MLP neurons of a small language model. Each row is named by its layer, matrix (down: output weights) and neuron, and shows model dimensions 0-169. Each number is 128 + 24 x the weight over its row's rms, rounded and kept within 0 to 255. Numbers have three digits each.
A block is one neuron, or neurons of one layer that tend to fire together. After each block is what it responds to, as a language model described it from the Wikipedia text at the highest values.

L2.down1236:139082106112121136126145141210134143118151155125110169100122127138136122108176137094121093154129148120108144121119114144121116094112072136165127137149088163109126112156124123111169179139092138117095091120120129146142122151112115130105090118148095139128118141159153119094123168098122121134147169143137160115113131116141140145129127157114099121093105160138126146121144162156135130151134141147131132119099129095144129112146155093131118137133151106122134077138134139165131126110099125100109132120146130148153156092
Responds to: Mostly the == marks that close or open wiki section headings (==Transfers==, ==Release==), plus first fragments of split words like deb(ris), stud(ios), ref(eree).

L12.down73:137148110110130132118113157149115128122121106086121139179125127149133139083128063124139145174132147133098104104129188126133144107141159103125076120090155174155103140176135173122158115122085145110119113127104117105152163108145111147111118155148132118144142115176140136179135106126148166140112157187110154138082113134121089136128162127089132124141155083166077143097145114074148114166128132139119123116118154127068170114136094107128149095082097094149139123105147109143132111144087128089132125130136186163139093071
L12.down604:128164105142119136121105103123158132100122173130135117136153122117138115165082147124142096138134122116108108113115133165123139115116133111108111093115128115169130127119120135152100103158155132133138094134124130161160103136161106146147122162122094129136132134128135146158105122147134148104130118097087146122142146140180094121097133123230100137141125150122125102136117144103152116117159120143135105106136095128122129116123125136111188135134090120121142141179111130126115149146118132142124150145142155053131114121
L12.down1812:110121108175140145133172172125119119117109171134111165111111124132170137150146139112161136131117095083121143115125179114132120145141135150135120143106138123120132118102112141160111118170096185110103129071138125114147096092180152115093160109107112128137115081162128103122179089138076134153124097073161151150157132153148112108101156134118148181146187129165092114145112138131139133136125155140154109117108115143160129126134089130107138164107162121092161150136115112151103102211150140155124130124160139118169116117
L12.down1828:168122141176078114140143125156141100119129090120128134121114129110121151116130153119096128143115155130106174105145141131124131149131084144122147123157158136150150176178144169118133119101078117127135134148186135134197130096093106136105069119122102105120125141136115160146074167133092175153130129105161138154117125116107100118128154109135090102144128110149127116093130130155121125110140116097105090136131120121114133135164097107121160141138128125133136117148153125097128117137122110149126153117153149053127152110
Responds to: The closing == or === of Wikipedia section headings such as ==Career==, ===Television===, plus table separator rows and occasional name-initial pieces.

L6.down46:091111116139114155150116064112119154151115142114119118108137116142174135160099110130127119124148114104157148130158154143103121141143138126074090106114108127150100129136116143167120136140116115117149158127121090127106163084154089077124127059109159129112141103178092139155137176129093126115184172111095173132156133148101087167153083089194140094137098093134142110098110120131084153182114110120128159122108129118117117132157160131125124113120123130144113162126145103118127099136122123129106112115092108131134124112
L6.down212:100154137149088104109132143141099108103101107124103164119138097145137119115108156124126137086088143117111128159149130132132115087163143162103131134147182136138127102127098154107148095131113089135130121140120146130125150138160095115160120136175113073119199122135150155098099143086135141125172166134072164156082180108144162131093145148158129138165135143116115098120097189094114128134110127134158141178093124098158100127142095127146144134105088140140126130127142151138170147154134128144075093123124145107145109116
L6.down235:146110126129179147113130134122107128103134155148149101155093103154157107115136125146177139153112121095149142151110128129106170111120138112135127145130103158142110096158147124109117157079157117144147131133115096123136099115163102133102123107158149160126129113104086082127112148118115161132109097126122127149089153121126124136134171122166127097119112091098126118102171152134140077128134144144127131137104131148100135105099186134148151124164092124148124142139147160104137115087113096094127130128199152047098114125
L6.down237:125136120129095129110103088085149094133175128111113107124156095127135124158131119094102138105076132093107139109068092139156076127068174156095160128107175106135141157167136116119163090171159136130116131169139161091148105125111118125122133129143131103168129147166151080089103121137125155123087119105113153154125116126128135142099139144129130107128128116123102110110115143113095167074160130183106126163146148130133125140130091084105158150118127136132143144152102140062128137154138155161158134132118152154117127134
L6.down574:100159168150152160120107192135130156203134122104118170149147121147119173142161090082118139132132136070080102117167140099188108118143146117161122112121096105163137094138075089115129151114113140143133141104170131139077074110153120119100156127162131075130133126152181084104107121134131147140143158148095128153145098108126102155124136120195161165130081070081113122128121138129151113110149129062135154133099123123123131147147132142125161139149103179150132092153133175116149069120115133118116112123164098111108108162
L6.down830:131151182137195127080126143124120161103117135163122134080163146105144111140143139141168156096107173119146143123156167114104151115104140149175132138102150130128169164192138138112111126143130174136125117101065117115129131165127148111092129105159132102135139101100130192135112144168132078142139136125144113163157124155124099144095128149147111131085127148100136134114117129149093115146129154156119152128135134104092118142077144135155121097142132148166171146127093126114150110121118086149148151114119095127126126180
L6.down920:106180123128133085100152136086096155103124123123116092124113108143108145166149097178146148116138131100103129140147125070169160083125129089144119069130152160104116120132155107108129127095142141148134104134128125132152145113130112128132166132135117131147094169139127155136132139112127130146117175124125182110127136118123116121104200160183171143141134130127123161110084111117116138154123133133138115124086152132140119121087092147123093123059116120156088101151115186137114112141102105143162189142130124070082104119
L6.down998:131106127145148106152120090110117091143130132109156110109113100091148123138131125154131135101126129143164149133084159149167131074133080121145081138100135153152082141113116152133129098150090140135169161119139110163120150095138110117111119147094132138090132143180144148137156133116089133117129113127137138095092123169126134173141100164208115139120144136160122165086135158145114110096149130178153097141152125128103091088098121160142122151106184138114118172097175145104123138140065115117141143109158154060117152135
L6.down1270:086178130143133112115142145114089164149143101111120131063109072128104177169140117120116099159135114161153137146167125146118128155141149100137123101139104136161111158096125126093148162168104104132129123118105050125105151143115107127097153131118109095149178113116153114116128115060096130118131137106087114162139092132122091129134134152133157151124129121122139129103119147093158140151148133091144140121113113121123124143134149111116131132161126191148099163119176118100130125125112150117133136167093106115098076124
L6.down1271:118153128107110107120112133094127129160121113158141106120122193078105082168137094177114111138099100164141125097077148099062109121098113121102131116118126114105102115111091150113137161164136116133130143157110133112112135148142168175171133143109126092122140146107159143130137142163127131148120130110120121087143129126144099125102143128148168146108168121110143141118133153112119102166168140146127093138122073126136140135131145129108155116152126096104133167120183168179103146122144157123180152143119150102149150138
L6.down1303:115125125133111096211129103156150141130158122134100121118137130122117114100124098116090157146122088119127131153113137118084090123126148132127103108144133112096084118142152116128116118107087140127110135157145130153160153146100080184098089148144125123119132105150162126125102084107157127149124109115125120120137143163133130110116151169110163104182123092126160131161184159128139155095153143167129146091132129101139112146171137134106127145137106108145126088085118123150148121100137095145119165173133154114168106163
L6.down1485:100142113071122139123141134118134150140131132132084104164127108117088136140125101148153104116116093161171119129146109175108181143167106141157121169152137140127130100145107143145105089169122110132126123102094121133130162098151087132099163131185143148133099123133142115106127157145101105076117117120086138149117177163124128108042126148148122113100106152097148153115099101117143126104121132120160131156132131141107115117166099151173171103146147139115101104147124067141120097083126190158114124100118099112122135170
L6.down1489:121137164080110159104157133073090101106157165130129128134140123124141091168101113125112147145121157129105145120144087127110113140144108125134144106135123211104147167159175085113159114095100131102139111113130111152143146106122116118097109116141101131145110133081107095103146098109142129084147129122117094099114137101145115117134173124178095150159105144105112107108145172140110167137142140152117142132087113107148102146094114155123138124144151113127121112133134130169135092123154142095129157142176118129117157119
L6.down1758:130143106119115126122122076127158152082126135153128110145132136140165117154170098136141114134112101122124102111140119142105120093121085157180142140163089113126095141107121112162142122129118124134141118130112087129150172137152123123179128157095143166124085147163107130083107084095150152140116167145114146149122117116133133136107151127152134109119103125104139141143088105129151105093149141166182093084134123145092109122161122168097142130185113126144153094144099106095123135158120117147121136124140140100105120094
L6.down1991:165142067140144124163153139127124123084151120085114124110144133130105104107113125117100121111120126079119067133130114139093108099128152138144151151118128126129142160114126142116127139167098137106131146180129088147109116162118127159121119123132126113157133115134148095160148110094143133155086150137095169140151090089092105101133128133147109148114132105112163121138164158123147131120129135153155156134080177132107129130135136116145123103098150141139129153101094113114140088161097140136113137136137182125136168122
L6.down1997:129116125101105099107154103084105113100145146112083149142137128107103153137126114148097124127141105160103127106148089095159113124083162096179091105108151093080148151113119153110124151138168123140184156129149116164149125115098103168168136126090121115165077112146130182150131128102127144157115100120168144157101141137122103178145131148162128085158112139140141100108127101166134111140127127129117131125154094160100121104105103109124122123131156140148128136121092116119116095115130127126155106155108100078180161129
Responds to: Cell separators and numbers in sports stats and transfer tables, plus career words in athlete bios such as playing, contract, plays.

L2.down489:120089160130124096086154126125138147110070134149115145140105095157134107096087131161122196181131110140156098148126117116110162075118096123149162140148148103129113135150115108182116129141104155146129139152140119146160105102127081127180141112098142126117161133153069125155096113120090128118128097141135127144093146145141070141115170099085139105108147139113129102128167108137092105161081103112131138189116146106176075192170162130098109114128126085121146121122119099155101115099151157146116117148121143206132078146
Responds to: Nationality or scope adjectives opening a descriptive noun phrase (Thai, American, Japanese, local), plus the word-initial piece "trans" in transfers, transmission, transaction.

L6.down13:136145174128143142084138155116125133127123105137128122116151126124160116103145132144087128166137083176124162136106112095138106123137126125133108136132116090166143075140086129116112137099116112133112125116134152110118052201083126064144141146123102084125104139099172099152144140156096132113086103124115094128113131191144158142140163128132107124136144130174143099135149128102149138167116137155174159150126108134124130106121143110133151099124167160133111124129115082117122184135160177143127133147155147132128141134
L6.down86:106156169146114091120052098090135157170132113129155195163126104165127098130131110143129112142117133115146173154150101150147107165137108125125129108133112137146120149147183134099134152159122131147164132141131124123135114111087082134133122131111134131100136123106143089133119138187136109135127110133117125120075123108129149131170128088135153103159133108119102112101093125173112169133151159144147130111112094099138108125126140109120134120095164125158119116113151155130123094127097148165108153129147142210119088112
L6.down382:129142115103108154138115091103124149124138106121128120073148130088092136128152180122143149113162117091125158112152092117115116129122134177163125091109126158072152157100129158135096114100171154159162087126161105146123115101133187147079119109165174126121131093170097114112141117111117174148089145125149108161072154125143142094107147176133138132128161085117137161135135158109130124142175128085093146163119120147134126116151091146138142164142126116133103126162106092128109154097128096111107119155165137138111089139
L6.down487:142095090143142103144115126131121134149150119132187184103140079131145143152116141086139122108150115076162130097149113143130161126149141137144135126131105082100132148148105150117147164133105157110142109134121118158136130146110138111128143109102063162122158118166106113111144148084155143152124185120115157111116127120145105102138147111152147125137125161115140127114101131147138160195141087081091144140067171101127168155092159138129169131152114124140177138152112165137099107118125171169128135123141119155143108127
L6.down513:101136104140105144175126095136118127129112110148127132112088133158102157087136119114162126102078129149144113115127120127116071166109136159124116125103123111120156093138156153141161138120117137119116122170180131145147137136141106121115151132084083101141144156144098155150106113144060147139106140143152134195129160139113125121101148128114140163140123161079142134131110081079109094095076140123125119139081130132162100147167145147142106113142123083131127190117112133134137141151164135126157133135130110183145091085
L6.down839:136129153157142129089083150092118108120176153135133118123165120111115114165122135141110103138104141096109106118137109108130154139102128139140138087099145132096115084116105113148109138161161103106141112160146124153146115153160138094166152190084142123154162108144142125120121128115109145125097093145163152144146095155127136118153129101071174090125144108107138126133161129113151103159187143116141101118139132141117104091105173119133123100109151146133140136122142096118106140112146151176157161136154120158120084131
L6.down854:152175099152133068108117096113152128132107118139099158131115140126120146133116127116104165132154110112110117121123120143159125122125114129170119118087118139116118136114092130141105124124097126118125133145149099105134127094171145126141090163148099153156167107115124120109160089175117105098111171142103096088100150154101104116097116115165118118126124152096120108142135089154095103121117126100128107137135146136118125106174127146142116127165127074141124084090086174165103074133130158134186106125126112147096181178
L6.down910:097134125140092140100185147154126160164144113106113100123153189156146124152093191131150124108122126129137095159134120125128117126148110114090144095132124115080149084098149093090128122150108099105096141127084136093125149141131105140146128132091148135121148105097191138147106127141099097121121132185128137159072154156062124144113108137128109169120086129122142142120129150153149117127114146130110117134125150151159119168145153085165117082178115133117177087166134129096121144107108094132126146121136085095156106103
L6.down923:115183123136125146144146116152093136105118149176113109145133158112147103121129188116166121100127104151152152133127113118116118084137138103128135131149142172104101127157155160132159128145113092101106132073166129119165170108139138105151143112141111123104075155102108136157142120139120124154119124109119167125099166099136124097121112136167136121127110105166099124094155122130112141126151158116121128141102145120094141122110108117161154121141140115123135142140126112155125122138146135146143077151094131167138107152
L6.down961:120137139142128127143115161067138100151165129132155085128134179106157125152164115152152147117162149115109101124113102148113106144119135161185169127067131137102114132154142124131136138086162131100128067141102130098120110090156102154121100167073114145142114138130077158113144162139120120100133154124127110158111112118116149119107130135111104123131138109087174122131130115112077094123132124129092143142103094111112139110119108112162173134133136106078148108121146149141129140110148141123161122144150176164174152156
L6.down1021:138175122105146115123137143128135167117122117141143066147128163154106121163105146078118170098125118157117123137097104143101142111097140128114098110142126100154132129114158072111127115131129146104120130149153084134189140148090102124183126113100087120121133138185097123085117129085135099141180118125127136129139131111081132148138127139187093141156161114137119134158125127102134143127113106105138129118115132119157108111156124102136127132178099112112126113140123116139062128155135153122124150124132163118092144133
L6.down1040:099140158137136135126151136133146150125141142097108128149150110172154111114129147157136164116122109129146090183118146109125146141187109156140124139090115123137151120145125132134143141138118107107118127106143134109108170150068133121135106108140146141174167158130111117141091149155092163134129090099113142125128117094102106090135131121190104148132133105071153132123159099112114126109121066135079117070142128105126105058165098178116124153152097126167093146118108099107124137153133118126112138160158130123146171134
L6.down1090:158114135118091120132126145170158154155170123113141135086111125114072105147137126161112102134113121094110136064152100149118130107095120087147123126129126151151138158141141129087114096144101144082139100144113138140121122111143150123137106139138134155132125142128144120112104140132113148135136138156105133140134138130189106112113109116063133127131155096093133117103208068082148181185120150103094124156127062124123084134165160150105134071167147132091162124147069144087120124114099142152141146152132090172108138140
L6.down1136:161145137133107079106113076118143151131159106136077139129121146105131140151147119112152126099142123141141101138173133167111143143120114140089081122115119116130109102163113152118147131124137126105163129165122084139151113114145127135081140123175087107084071181166151140120132164153138112093121114146099173128132120169149099138113128098131142094144140126120125100109184061118133116176123115137151136124170147077134152101130134141118149148110138128086116127145161091152157093086162129124139148178133136147121138176
L6.down1229:147127150113105140127096064114148097125160138160128162118102153105138102158130146141095052117107117116136159106127111126081109141116108141126145135149135090122151147107113143156121143164174116131151139154149134162139144131168105096121120084094122133091116160159124117120108097127159116109102161121128127115117138106111125148148062152076117131142114097144116102154112094115124163145166156151131114101109113163108115098135133146136138125094124089088097105122106135123150136138159109140081098157083116117167134138
L6.down1396:086138119106104138108099098091160114108092147139135156133140134143109109177098106117143122130151110137158112133129135171128095142078093132126159116122135116164135129131120157124141131134158087133138140126152133135149178114150123132152107180107126137098102095144106171137143152120107161145165165122116089149108120091127118116159119177151088132161144125181132121065101136126114158131110108107131098115150137120125134138156144114132110122134113152098102147125131133138145150119097136156141152103146179128140119147
Responds to: Closing == or === markers that end Wikipedia section headings, such as ==History==, ==Plot==, ===Special events===, plus the line break after a title.

L6.down372:094105121169157125141155100104129121132145117142156126119120135126124125145135141090148148131091128089093105153122101160130170138127099120129159165157124105141152093159087116136116160173114152099101106098102106091141121086182122167177120127125098145137134107166099158181086139149138133100127134086166131117122164110138099131111106143201101118123120114136167136104141138111105125126146144135127105145120117145152133144113139150148130143137128104142096122150140085180125149112159127098170200121145132130125118051
L6.down379:127107159132114154145137116116186114128146112155166125087160134114135123138181107127126152154108130144101158139143121078092162123142105122110142135176125100101172097120124133139077142080130131142112127125140146163127130106158120081123075117166152125101097111156068122122126099100113146069151116104131147161112141109117170120089156139121137142100161136117130149107144104137132163123165114090159140127082107114137054112104098103109147150103105146153149152100108116121131156127105177134119136095167144151143147132
L6.down449:149142167162118143127147119150103140165131147147142108111121141099113140167149112103118127113099134154110139136134095105102108145146139113138118108115142098133115118146111103075057204129134115155121149099130122133168167145196084152145129137114120121075111101129146153134135135125120120115100090132111115133124140129097075100078131133059118151138134142104092163104154124129098143132125131112164138108115111091111091159103130147096147169108163176170122115122125165115141157159136111141177096114124110167143085134
L6.down471:150121187111121134164152106104135145097125156151107156096082124126154120118146146127127140107110170120122141105136119139126116121108117137126111079159083099103108169101144137099128091113153132144112135098141150136118113105120130110163152134100147120083144095147089079144110131155124121113148141189123117130119152119126120110111128118111138127157120122134119101122156130131158099119122146149149155087093117134153111115178147128144123152148121141120151139113103127144089141153119136123119115158144145109101177145
L6.down515:108112176115133113146180104169119129112143114164128160116138112180124152089125189135081123128131143174135145089138129135119169135146121128118096147116121085141129137127084131145114155142142136117102110121125135156120114082142131161210159129189124108142140134126128123137144106110084132124121121114141093133132115139121133134093162101157061112129129145102074152129078174103124158121144116095132145150165127118124171083116165126148152109133131141137155090109148146111130135098082148117175164133125089132119130071
L6.down568:147099099164138144109163107185140122149139088137141165137104135154119125134130154096128119100111114096114121106097137140112139124148154110117088150142138105116127102104105102153148136123162141109111130175138111135124136119115128134157150129128116165154147130136115110126170104128150145075155121140163119137145130109126116132127160141148106081129121155156122126137108138103149117158104139122116143151149130103138106133110134170137118132153124114161084145112076175123123163119124126122127117143111116120142114122
L6.down670:083111128135164106120100110147135133165157155139104147142189144186197082139106093090140154177117111136139145110119156107116140082140128117144127147193132158148102125135117142125088135104133142101098129126118128154131141146135132123106151122091099158125140162165129100110150110127130140146172139120127140138136107145113127148130130124139112099127172119156122117141146117144111158070137154144119092170108061121133199156103112149111155116123116098175162194159126083106126154115132121141175101119136092098076087152
L6.down980:157112112130118158103128121154126102135129140177153118138114116168127102104132133055155082121122104141122175126108149083126123163130117126121114118133098133098166160144134123125133138113114164088086121150135130113143098132101162167119119107082094088151137141085132081108058079149112130104119149151140170133112130126096136111098130147194152165081084135160141132087136119148092153104158121115136118114111135107073135095122123173113103127096119136100163107132119150185150127163119055121083136135126142108137110124
L6.down992:147167154125114147146138133147096113138108107114135115166125120152147142138149089132153165131112145135158151116136139117156154145115111161092110105162120114117128138097158144179166115108128163123147171129092123126152089141174125167090134099138119103142129176128146117105095091151110111142134114104101116182163144158142126148133128138176123048114149121169122090151118119132123148126123118112087155126143111116116143153124096141125101119135132097121108093124164171113110101083143099136157106111146119137119160144
L6.down1188:112129089132086133128121110131126142184104130128093123120168133084118129121168118167104131099156123101076098100146177133124101076086109144138151130152160143149170147160106146121138097144127123127135173112095144154111124111132150088135077138139105126138112094130097141133183142143138148130174153179145094150111113076113074137113090140145132109133140107149143130136185133125140172142071093123142129124150130150141122140098158125174086135128130127185133073079118134138110126118123102123149121122119079134114109155
L6.down1234:118117127114063130104137136120169139131123140097151138110162153128126123157138110148146141173107132122136131091147112135128103172098119139169097101159172091131134098133127134157110148081183107104160151117125115144093120121080108146159142170139136082154120108124127145131129127109148144148157140142165169133139119176108152105136122147116090116118105138153146142151096173146171112182106140070116116139138102093085124102117101116126112110104104137156137162119132112109159108089179078124148174153114124103154110132
L6.down1241:144104098105141149121159128114136081148144136072136127146120146106164120135097130156156155143113116109155181093132152148133074113175092107140126118132095114093120096128112113127107103074156088127161132146192141124123113113153112106079116117095143097163123134108067131135124126133093132138171099107132140121115076120149156122101096104089109159155124188183110123087090130128109127139128152139136122140117107144154142164123118093159170113110098170146157123116131098113111146148154127141146119149150073142101130132
L6.down1386:111093126147121098170135137149108137098127131128124143145155095099140151142143142156081109141129143170107151139122098121127156123146108107134143142129145169082137150102110125096150117116096120104136133119114134107141081116141140094131158136126141132083103110124145116147155148160109114168107122142175146081154159162112108185078171135158117102152143170121163098143129124148163123149130091085142133113137102087104106161155118123126127140117145141171168132123156120124123077109108121097111097108124165096119162149
L6.down1675:125101123145122140108151094092141069133132139152120135115128123141097121126153125135141104111093167087129098124153126077085116116114143115137124146120130133110170153129128134121154139150102176132115131143083149092123146130142146124146153168114098148087135117127159165083120143116104138184185153161153114103165144098121140121107115117181154129169081116137149151121130151130129119122150128141156086089128122118114164123104178129090144175141124171116134114107107116139134128095113142103129099120131142156116127116
L6.down1807:098131112118118134145129144114075131181154131087149143130083152176106190152111148128129147101132100141157173118147153124128147178109112155116141148153141148118076112132109103177132085127140066106127123125129144145155138142134101108152150128140128134139128175113085128127139097123119119113099149066095169114167076146132146145155140111104145101123147075072115157107140169140098128134149091130197176066106137108168141136142148115135175113089126161115071146147147095116143148084113124150162124092124114127133113117
L6.down1918:141121105116133112076100158136124129119122118119155169129120117114141113114127091133104131164140118101136154116141102102099151116094140117142130118123118118155156102169118094141103156133154142074166155102163143146114135116103116122141119086122115145149141146152107110121118140125126174149138101140148139113135120111160149102117124090087096085160101135118124143112116111161133106114147116149141129091107096115155135085081130138090121134117145144112133129158145127131107139083173136166090089102142102133132123167
Responds to: Mostly nationality adjectives opening biography descriptions ("American educator", "is an American"), plus infobox field names, table numbers and list commas.

L12.down366:120160139160177112124145156184160123128102139119170100142134153114131139178140122154133081099106118097116176075081100105090154158132136156126127109081101112096104122096126147121141088106138148125127122091127171125143162130147101134124127141130104114120149131125097113095125149109116097157138165143156139121114129138131121108085094111113090152139125104100139118117114122093096143116096155129143164180128167119153169135114130148137151149149149155126159159136149135151172137149132122121146118110166097122114141156
L12.down474:052117168100139137113140152115135129103142133141096124152129181131125124087141140163171125148129167120180114104130164133123105110187120160128132117132114127142130114098151075120152134136127103130125144169128155135083115152156117089118128121128087156154137124172158111139116143128124133169131143192112140121134161121139127147117080161223143146113118104124126151147126103122138132156106124103137171134134137121127182118105128114131160134135107154092141151068163173142142138168141168106137140092131152070135147071
L12.down1272:129136096154174120069129105087125108092148093170124131101100128147139117131087151165122143111129122179108159110092122177130098122128130114148098160127158156126154110175152089085127127106149120123115134138144150132105144158112116141089134144102122142141159095105139091141158131149111100102116089119126111099139081132132099154142140142190132136133165163152145171127104065106111095143135132083152115189150116122123129095141103114137137142142072148137135171116116101134092126134169130170165123122146150120154146138
L12.down1605:114123142101136122106139155132143139126125158166120070079102102116136104154140145105158133141134099118144091109072128129102119103108137152095135120109134135121147138138133128107125143126154127117111124160133184146192132074138120137137110078126162138117093113138140153139145125150122114111153117126102154104134163137146142116166114129174178120118103141158112145131133139161116124141141124132113095108149131125152127120145117089137140130170126136139121173114115135136149110142114123150101148144115123149176145096
Responds to: Row-number tokens and their trailing periods at the start of markdown table rows in track listings and episode lists (| 2., | 9 |), plus header words like Running time and Local time.

L12.down205:135076139108177138154141090153129161110102106129076176144144129123101140112118127121159129142102136088097117102111160182130094142148125118102155127068091130158108116145105142139136138137133136110073140094148118094092129156125087112142102093140175130102101138132166126136146126123128160125147145136112161134089133166130126118146146155174132113093157125156118120052120096094147121110141099104069134105094143072142115123116098144121149104122145113121162120150146068141126147141164122123124143181160104139143140107
L12.down281:166122131091138140132115190085128159156102150113100159163094114132133153128150150147104098126134157150092121112094088113150111136198124085115139078109146150089118112160122116127094113151120139134145145109125125098088123118146119150113132137129138115068135151148092126107105102124122122140101110131156134142135146116131182144121157171153116101170092123138123139096097156135125183148148129120130114151125089079119127140115139112096131093118109124148140156125150132181117104158095111115122187127087124165115090100
L12.down463:107130149144119117089136159124101115119106117150121086164107087125099110148148172116151157094102125117157122115071106112166118129145147162125101146121130136152116101126136112139152117099182111151061118149119142095130130157140103113150167128141149125102147149168096140176160161140139120157089181143091122148144174108130118086149122132117082101127083084164094140123109125191167082135111123140144156137129100122119117119162122085131135143102114137141119156123101115116141123105111108142127180124125097110130075160
L12.down1082:118138137150152108125149118130151151100114155133159157127141141137114067100097134129151096107087132135145130152114109120096127143120106093102164149148153132135115138105134144097140123081089137148115126103119066127140127145142104116127114135135142089121134076120112178103185138112114104137151121112143104104130108111151127140138136146052166102125144140113125098117164157063082149168163112131138126068128151143141130145137128092110161114125156133135106143136172151151149126118117113129131144188121176110173113106
Responds to: The dash, pipe or bracket between numbers in football scores and stats tables, such as 2–1, 0–3, 32 | 2; weaker on stray punctuation elsewhere.

L2.down182:117131136121139090113139115169109160120156106137126128148126156106098128152109093105132162126131154125130129176101123146142119117149119149125110077185095158153114117135126139088100149163130087158160136118103102125108145154196133157139110126136108126125134174120133137127105121122122140109121144151140133110158119142147126107140111128159119112137142140160111087124144149136156152153175147144134152128152147143151147116141098146162059139095137094157108118183140102134150135158153133149156125134145107112135107119
Responds to: Line breaks after a paragraph-final period, pipe cells in football stats tables, and mid-title dashes, as in Rocky vs Drago – The Ultimate.